config.yaml
n_layer: 8
d_model: 832
n_kv_head: 26
norm_place: "pre"
qk_norm: false
bias: "none"
parallel_block: false
optimizer: "muon_variant"
lr_mult_o: 0.814
lr_head: 0.00615
decay_fraction: 0.779
final_lr_fraction: 0.1
doc_mask: true
train_tokens: 1575000000
MLP neurons of a small language model. Each row is named by its layer, matrix (gate and up: input weights) and neuron, and shows model dimensions 586-777. Each number is 500 + 40 x the weight over its row's rms, rounded and kept within 0 to 999. Numbers have three digits each. A neuron's up and down rows have the sign that makes its largest values positive.
A block is one neuron, or neurons of one layer that tend to fire together. After each block is what it responds to, as a language model described it from the Wikipedia text at the highest values.

L3.gate2045:488499500486498512494527501575457492498486539566534480523476487434551495487474491531471421460507503509488534562500466530489534495489478497428461547485478478598540503451465507547473495526517497519555525524438473496535484473492462462551560539547454476491525497462455520493541425522402499519494460461493504518476545480548504421551519523484493460497499459523429424510455483576426499447474434529503458446586500500508544486522573517457539500534526382496484484493485466502508507512533517536527508477520492570545469493467596538478559450540491494447471517508487478517495467475509463541
L3.up2045:454506488556490489453451458472456473544470489481516503572435499488549414481525469497481542565558479475485506543508499507493477531443491513527500501546531464557523524446457485487447527431439536508542502486547507528620478463502428552506442540519438527504515511534452472451519441497505444478433530504499520472530418558435553524438528502544433489535552528516454428521447483490477499502464498527466499429499548528433421503480637617448477497451527547512537499520483515466582566473481506524501454503500447520537493501481525497475535503542508490486549476491491462476590476466502455553
Responds to: Mainly are, were, is right after existential "there" (there are two features, there were 57,259 households), plus possessive or attributive has, have, with, as.

L3.gate59:453469471528422465523447542449487551491470500476480516575481458535531506513490514426523572498523424492518580475545471526463506509449483482490446464535486571483524566479522475494458523582469533492472523468498491542511616556468521521508408527569501473501517469426602419562511482464467525526550498500569507577453597503529523477441501527535535478470500557489510482544585487492391489432539551507488471522463489504520503465507558517477509481454512495467413454525523549446501504520467448585529449468535430502481466474539501486546490477430462479489534465452490461505530524486488519485
L3.up59:450455515533506518533502495458532498515542504602520479546512504493459543488549510528465535519476475552500478531483519532458497569554497471528514458432446552468521501506520503525507399500526520550506526432491510456445474486520549382547547497502431514483506488526465518543551513502454469496560549514462472544530502502472473491458495461445545517507497580563517477467505524487463494466526525466614547529420537582519410505561539574532510518487502575508595537533533583437511524541484466445421440462488448496549504568514541482535461526459464474532489585440451493531506457551510452503
Responds to: Final token of a cell in pipe-delimited Wikipedia tables, just before the next " |": closing parentheses after numbers like "(5)", bare stat numbers, and headers like GF, Seed.

L2.gate572:501517408472530503462466486508542486524487486426482435477499384519543538530540465587435530592533504511469513474531510454478524506470530519548477471497424505453564545517547472468422510424599554540496536484531504504503537451513513522513511516528481489446478552496511454464479532503485553480528484511471542489484459474497477526503569509495548488493512538500445489466507467512444568470473425450535577527444431478549456533478439496600486473494539521504542494528479436504533459528455510542491529469550568488563380459468492550591421527426465553436479535476400470409495484565518580482
L2.up572:484532512511498540485528504479461429515445431519514531471510582491515508510473495530488585540577526525460536506521508537500481592513486498526478513525491508495462496418598496499511451463501570571498501454490466554457502437504457527474487447475588521525500596571479497528478488497432468524579481513482413544556478572479475466562523490476501457515513494505437437455535486488539458446560498546558476506409470500475481503498515464585455480445478537470475461515509557522489430496461520530439504474438471467529493522515543563463550464604532485488530508455504497491560528538550547502
L2.gate930:572575453507542486439445489494497451646452486486457519459497494532529413516520536421487499485506425554472529538471436486532554483606531523574546474508474539472511524493546463579522537477547517453499473525551408500497512568564501530457479454446521517475557502407443554504440508487528561519488520525479475502432499561498566515517428490532478460478447508534494520444523420498431474449444464569481511578476435525455465557512534523562510553519489555508528564459444495496514459482483558455569493496448490520512468481576419441485540512516517482526560486438549502376531473501387521517
L2.up930:484530491509524444451462480515591490555498431511483470464485559531498535432476480515551528531466447523516518498478475405512498490481458433554504472517516474509438535516424473486399485399520498484528407467524529490514507508463523464492479421443556459456577516485473486518424491477519521476564455473471589488473565569515487551484470524517429548507495472548479554510508489526500524468405472553473559490505565523531480406489499596425492442497482412437518573497546468561501496454513563513542489512467454414559504507514537509620452471494547491503607493509470507469509521498466492517
L2.gate1481:584475486578483492504527505460466578530522538412435547443430560424509458449494468562540522502522485524527542517510552490514529537515505398528481472455492572459424484525501492523491528535516464533507477493504496503497530505500491444468406485491490472426624486443410443502492459516503453413479461482450485530500505505571538522507573440528450551536486548544509443573489547523573475488479477483495529556455442504495506465512550509387487503533431524510485514507501513498478555506460527454442434537425499439499507500564535522505515439513473497508600495541525482476523525507474543498
L2.up1481:568509457533506518491523583586571532529543496429465463457553462485512519479499465507529424507492458463490493531506493511477505511437496465478495404533487538552414474433450476502484585500530446514525504513447466474507462529563472453500439474524526506477608582516525482442453483557484528445502504463510545486426500503499485532511504454493474502473524502464548490533478555481531512530514486446487495499515497523517471518454520518398502496523507563532482494515508475468454592531451519523500518504491525525574437527528516531488552509510491481502644487520511536484469553480465529447
L2.gate2013:471476501499483529493507537543492425506489478547498465501394461441528361542485449506490407547426486467567462459565447550556464475515472436482476506530485518572514506549533524543526501539506466559551497441397492444516516507528495477508482512502454434478510574506563454500495484427511442479466511499541561503457546538536546536526488490472541502448415462525406456540513505472502524497559529453475499508537535508575469600529473523513494448501505514531469477527517545531502521476477582520503506489457518505464501458538477519475510458508468439562470501539547517385443532534547533420
L2.up2013:513577510602535545491474484559537442498483521504502534508416517591476519474489490472502501539501487554528474448509563489465520481536503503476455500479469540453500425500501499549553496427514593545524498469392475525517436537492495470509446522457604422488582489479502409593457472464540497518496445553496475444508486464470507536573480485479480533494471512489518461456531464560490510562539513443494572494468502494553446534443453487514455461521576487451438481500502483530435466497513528507553528495503518448517453477544397447494573526507568486535509473434510473417540521467547525490
Responds to: Colons, slashes and United after football club names in results and squad lists (Crusaders:, Blackpool:, Dundee United), plus final word pieces (explos-ion, abre-ast).

L3.gate1947:500510531476471473500476455497482507466477476422418431492542505485420473455524487510511561472466467469586492531463522471555446503509496493523517444529463489563476475514523540460477557522536492565496474481442512479491535493419388499496450481442440484483514524518470452513509457478457519543528471455567560453520441499561488529455442466461468566496525490532479447510489490569421560524443537473498499550523465468488495491527470512487492460445467559530514490486438474597524478467506528469531513517485545401498490529497476508548517528528524464526522500546470506458506474542448559477
L3.up1947:510479495551483510448485417574469443591496541512410463497520483513417485508467517395453513500453429553477473540574522490499483479567496438510445454517477524511510463459490453546479461529480507579478547567523552527476554511476497468535461459542563499403433500528434548489543500428547466518489472563520477501504449519506491463550457490549479552621549544479494503455528445555460526462512567486556544483478525503478432439485398447516451517539424562529501433512458471505534461457509519463533549431580530486525505565527509469581534488544528566494497537525474521501550501512503491493
Responds to: Tokens in sports-competition text, mainly cells of standings, squad and results tables (GP, OT, ENG, Player) and prose on matches (faced, against, draw, leg).

L2.gate37:523559504473502592491472499462528540479513427459503438435522506539556532579526447518545424526512615487468512521573583451487501457467474561529535519474483529518466537520488537566539480457419501512514512518476412498546506560533470575454467507488558522549519592513545469512513535535485543496544502569497520561551525521495502469485512423497448492421486434531515494492585553567549473501553551502524500487413634451455557504499442512537528581500585379510501452460425531571518505459468536473470483560568499507557499480510465441538500475515487474500447389503456545474562507521506516489
L2.up37:502521433498530394476497529483510456554469513510439429501488506440483512527488502492463500491517500408451488547455509500468470538482570506406416521502475487517536544567475519522435550485487468504549493491580570499498545467481499461539470532488508534441480471558472527479471550566472526512549444483522479457445471526502537548520600549529448422467471394431530588551488440498434576475473463491489504476518433485544484547494554450499530506554449516510511478555489430467485462503463488505512564513520493449459516517468509525442566457552508548532530520488511533488578545508484502440
L2.gate431:507524514530489495489480558487556509557482478497503523404497495565522473475474512484423457617566468453469521510543594511469488550485493530494531543551477483512445485549493537455540499516538492469439461490546539489522548536450459462554501495550480442480496525496420532535524492434547563497518526557504559442522529558568496547509462465560506524473473513531464531523533453516510483515502530493518445540507462485529488535549467565500490533558492533538500489545565483525481467500478517458501443515476454533561440561576467478491470446435500497429536533554505414463519523465496467509
L2.up431:525524460476530448528538446480512485541504558498522509523567506522450418465508460524441473573460472485477583505449528523489501501493447459488510494455554527492507573516486477516449500512500546482520500463478466492527522478501498454560458501526464503500479483410440510541454459533543448479470523467548455504548543513465514496575495505541486470426472535503453491453518485506533399488533491468546544479515509473559495469426516529591444443507463479512469494475480523541520497537473519443460526531470469474459437565466444474526511561432522526500453598527470521523500559503500503459
L2.gate693:506489502510542513559504408531478472491437501473461551540499468485515507461559439480521512441527494524426407594480526481547529514432485542499506470445490455490493531498487529558546538518515501550425500507431457508479506486543471502565533575548450564442453485436476510507544485573507600435496552460504503504473568557487495497534472568586487574460433444549491571516487518497540443474508513427511520432531510462512555493506573453477427484477471493536557558468510498430452519493475535460478566520452460524447511534463434476490498653449576484525526486516547529543425520495520488546
L2.up693:555554533527507452587500493478471544447482475494475447524515470530540526548474585500492457449558480522528496463523541496524589500474459537507488496482511509524462403514442459454476550594529547524478514519478484421515466441547538485540551504508426436471513493476542517442498530577553650526481519473510450550477529548470435539454561538516508596503515432495505523488510537503560462466488519452564512534510496488493551516513508430489483466545448501531477457513525489499478503433518450504430513588518526506468440504510471448458462446463521520515450543480513556550484424586494453540
L2.gate1741:475498538502489516491512504570460426473546525503499497456441459519435513489488512484506555468521533548485512469452512513510421423462503477533508480530576465500546523512493509498469488539512516429480424540454506529539502590563478535511487528508471455524481444533497426477510445478451529468452453467441531504476435500460494524396538529532457518486473545407524535575505463466540509446459434476455527422540563478486486494461539501461535482514442496507522456523575535542528469507544472484512459577479506504548494540515534546443417492523513429469548496528496546502568487541446561482
L2.up1741:503503510524471474460419495496493471490473499437486553541557484496460454496532443446511460523422503511516496548493563530494482532560450518475493481469485530433485534413551472520552487500475539562406496540494483462394473456490546508490550465561428492504590597525455511515519504457479468524505537534509497480521516476462503454492475482452454497495532416535477467432440520584502478525523472523499525519502502413490556579550523551471563469492545492468509432488468484516502488559568576499462467516526459530594502470490477554501396498534551517585478468515577468569509624556536501511
Responds to: Fires on "is" or "are" right after sentence-initial "There", as in "There are cases", "There is no record"; more weakly on lead-sentence "is", numbers, and mid-word pieces.

L2.gate232:479459485518404551501544450480456526468512470546430517533524530527533456481495448493483489581534420496540506533423464531472546551507565535466459481572437497476488501541493545491471466411506506465476509575442458467516589496484468455502466503510529476508519446510536517544587552571471478516507547520441504530611490543504520492474486576526556480523556430527456500532481499561522550459504419484469504483460474545480492487425483523499507471505549543474540425513520469502442479513514592484421518474499480448580530484445512468535491462492524483471432464484470504470547498452512512477
L2.up232:493556469500477528543529519460546460482490494519439517552505505518456509494460473475524449558502473490497494488468466519492549522512577592467548486534460505570459555413475506473480423430537504534467504494491483465498509565506464485524479456506508437451523539517449507508497540566496507514531533502447497503556509467479496489505526566508558507451534426527526467474478492495462520454518432502532490430479501412536495514444539489515499404522502513496527457479512456496496517451463574483480472443458510448525482469510473497554467518469554432477357531466472493443532451493522421412
L2.gate1137:532592418543492513469474456529470479484485496554395440539478445526509455516528449538494468434445525558509513450483489502488549568505499545490492434582467507493527537540524536543472552514518497487509528504469523503545485475516471468513457468498494441515518445471493542573515518540421497471513570542492447582561446499493497501494537534467528515489427515560478469489497487495510423563474487519492486501448476434493530570475572492531520443519507529446548519507515466520439533477455479410538507537521517434537514380528551515477450471494564496494471459551496547585555458547478449471
L2.up1137:468526453503453545487511450557530548443487553475469526493505451452487507423506501521473455598511434467483569493491538519539512609522595491516496480594545544480462488505458440477497524481505443486499504530527519530489556558556521458539491495578480482459506424472525490473498472554491519526552422480499443496550435489464558437513507440478566514475519460501464516510484524517457487531481487558528452458518501405545468520542524527437505511486486514507532455480536454443498476476504476423559488450471468469559457485467513541452441544471558494517521513476522582505569469451603494469
L2.gate1414:585542552519446497520498482471468449475554542542490458493546481563487512559492470573486576503455467383552537514493500459564536517491494503496487458502526594471484504530464498421471447508549448406533466481492441554565526463511529474525470464480482524454564467454472542537506470564488616546479497517499551480464542506532488573407565503439483505495485526479542528510526499525531504488561469483519485501447431615459431541500526470548530442461537543502508563430460467424497485553549510566541482441494536515580445469553491499503553515543506440471454583527501499393489520606517493473
L2.up1414:515541533515574534469523508517516495473589510432476453492548504504424498535509487465526550512391524448462504467471475490528442491440480460451497471491472484516477481459509491478515425507491480551485469544477470500468518440477513483573508487481499530444580520526517522463523464576541547540550474552533562523464513467554527552495572527478473521491514510509459553492497495467526525540547486620505516454434472515535526505526542454509466502466534543485479489459482468513460433541540490573493529458474495472491471539551501480469519483530526487491511522506544481448494500522502540445
L2.gate2197:520482518427432494489476475469516551529553470566547425595532516528580513514527496496481549453513531484500529494516468497466517498578520484474494524543549532509561549520570522448553470536499535442508511526530456387487489439481394542561546450519514544520591501411561435537442486530492534509535513485570518444503486534499505495522490476494547484423595572545534554573490504484422449453440555530523492468496575519512521489546537550494426439525503521475518536518506534490447539443503536462503442453499503478503515468570529509527538487510565459443526506534476480510593447440499559467
L2.up2197:570473468457526508481413493457527460518473477593567477522531554554492437483522495561473462499539594485520535469506453516480519514510487433521510441511481463467525480542525525476532489534513477497449462481542533451505551483492500535517525415524475525490462526485485472509531459510538478533482476544514456441511514504520542562502475493433535473466525512568518531563571485445497485470496536542529557543486552497518513510552523503471421530501532492491494526501468453443480463420508478439467512461544558487522440458573558515569510483543466566562484532500444460522579462441489552501
Responds to: Final word pieces or closing marks that complete unusual proper names, especially in lists and tables, such as Bythocypr-is, Cod-ex, Baut-ista.